Weights of a small GPT-style language model, trained from scratch on English Wikipedia: 1051M tokens.
MLP neurons of a small language model. Each row is named by its layer, matrix (down: output weights) and neuron, and shows model dimensions 480-607. Each number is 128 + 24 x the weight over its row's rms, rounded and kept within 0 to 255. Numbers have three digits each.
After each neuron's rows, "fires before" lists the tokens most often just after its 100 highest values on Wikipedia text that the model never trained on.

L5.down2777:104121171117147141111115117161141156141110101138078110109111129096159126135112149136101119000120117122111054105117157171132135135123109115115172154139109126126143078091141094107130111069090144157135145107117157130145126131152139143162000124098142123136113099121139163123124121115097086128108117140162104143130109121107136162147123153096112138140129096104140142102096172142109151138116
fires before: "\n"

L5.down2363:134146125122130167136146137124117089123120134121127147159153130163136135128130100143079147122159125148135138153138170137095152131091153121086127158122122175123078152140113106120129096122145091090144139115140098119148148112107123163153160129154150119118158141170160129128093117090119172121109110120123118155145121141144123123103088123074145100137129138141131133130114143165147157107128
fires before: " the", " "

L5.down1634:128120137147125131154105127125121135133129136130132148121147133145137129170162098124095133000116150138118000110145128157143133136092121137174159121136145119139147128149090119094145152146106183106155137113155093121123153128139076130137126126166115118122098162125131119109134151126110153155149105164106146121134176140154101138129128148120133149138122175126094137126115142097080131120131
fires before: "\n"

L5.down2457:123154125131111140157164139112149165161137102180160133120101113164094126103130130140132134034122168137145146136131137137096141115118138154091107106131125131143137121094128122143107156101151147148143111146135138118144129101146133152127150158100116122108129140150076135142140112110111141101147153120141093112126138105105142108098137083107127121136103107088101135129132116136078135132163
fires before: "\n", "-", " "

L5.down587:122103104094109143158132112097118107099134141143137129134175097163125148123085185144127172145122081105118175134115100164118119143143123111116116142142171144124112105080129189116142120126160113083122127112155150118147109116124131091157171137162143119129153143123117105098115115113124128095103160146115139123170094098113107150113136127121171135088099131108110108120130120171149133164148
fires before: " ", " Mike", " TV", " Episode"

L5.down2719:124133137140100085132133158119134125145122125163141137143081122127138143123131138115133107046170142149141166117146165132119121082142093136134135122179125126107102100105141106126123140140139112148112167189132138110118127094118145131155202148120145148150157146157107139113106112115139161169148106094147127144137161099093107109124128114050122134145121125103128094086165135128154096094126
fires before: " ", " the"

L5.down3019:162116083168115154161099122136116142107173165156151140119083158179124145114143123155166182192111099132124141166153124113103106149138143146114088129095104121108128134163134133112096139102158157103114138142124122133137143117114136139152166147098148131112168133138162176162132126129142126152090097125153125130142139157157128115101114128126155136117116128129131144115152133122122155115112
fires before: " ", ",", " of", " |"

L5.down1632:138143150120149132152123084149091145137133170133103111140118117092143145099144154134172134000129144134148089122178117123136136166077110093124124118112129166140131126170109125147125106155099082074094130110135111139140180128114116125141119135159148122116099158144134136142143154121138140118114131101127142130116142102125134101175124104128084099121136118111135101158062157160091110093087
fires before: "\n"

L5.down950:129157091111117119131118102148153101131111141120118101156121122134152089085153125125105109058116147083149112113147112130118110142136134136115123126106135113119105146124120130187099112129164103132125105138116100114151136184115169144139103110142143112082165138152113116123147137133110144137126154136116102148126110126122144100106112108097125152123088139119133136118125155140113136151146
fires before: " "

L5.down1589:102112136124139105105137140161144080113104091113138152151108136110132134102149151155129139076094141155142098116101138082142139106141136161123148151121127131165112133123110102104159118153166103123166142107116107129087137124127093147137087116129103142104138122108172125145150130116162158146105141176107111119101171155126144157089131188148125103147151136124147136132139147084110178138095
fires before: "\n", " the", " of", " a", "."

L5.down2587:122179128128099123162158124148152139101122170107103141131131136122138117175095144138120115047137109143099123161147142171146128134109119139116139095154137114129136124112117117126167108109153118120135128110123148101143104124095110111158046143144137163162170142129154152132130152116115154131139169152183114086162156123141094111154102093177089143133115152137106116149103122146097131116172
fires before: "\n"

L5.down1948:155163137156161132111117127150131107109124086155103147107131117151088081103134122119137090142153082141157121165150149150061095091097136099150085124137107115120141133140119122118138063165129162096128141120112116139133148129117155168111147121136121174099096158108169145141169110161111184141132148148137102157153118147111119145138157121074112137153087140091134075140106129156178181116157
fires before: "\n", " "

L5.down536:105173132131107120143148152153116140092134150124129106120137138077141135103146104111097105139117117114121138113144115187107113114143130088117109090126173150179123153136116113123131141149182125125126150153150156153119093145129095128117115133138131160133132147103145126151131106119123161142146105142158105063141121108124119167145119122120126157165101154125126071134072117106089166139115
fires before: "\n"

L5.down3011:095117166108090153161118146162132108148142104125150148132105129118159128168109130117140149038124143144133065098096150173129134128143143136150162100126124121171098106135149134141135112136069130117111132124105138129126130101139078126148105150104078102152129116126155154146152106111132152134100147147125130178139147137157143172145146187108124115111110120168142151119136125109118153124129
fires before: "\n", " the", " a"

L5.down1007:171144108119127128135148128125131096123109160149143092124152109086136134153141114101140122036108164110126089106153159156122113139123083139133090153159099157166138113122103085166159131122127126108137127120117138134159132115121112171124119154140177126098120139122139121130107143142181110129109118117141129123157129085102115089121125105128151107116142105113119148122146119162084125135080
fires before: "\n"

L5.down1547:136117140114107136123099111163120115118131120153129150131100130098150112114127107111147134000134129125121056108144118227117170153124123117129179145131117122135124124140108110140141121091124161131087158148110104130124123123135098150119056123134124133132131134121123136127120154104101127152120154166156110138150109136168094116167121135116096122140135146134138162124116126126091140146105
fires before: "\n", "-"

L5.down1761:136169150108145136135162136134145122126111137119164109119116156111111134146131124131120167023136123127150105128119154127139167118127131130152191143149107083141091129150107098110097112163131155143142136131122147123129122157115114155105142167136150104152110122140086141156130123123166115118078158100105120101111155124113105084086124119133105119153124140111116173105168108153056130155124
fires before: "\n", ",", "."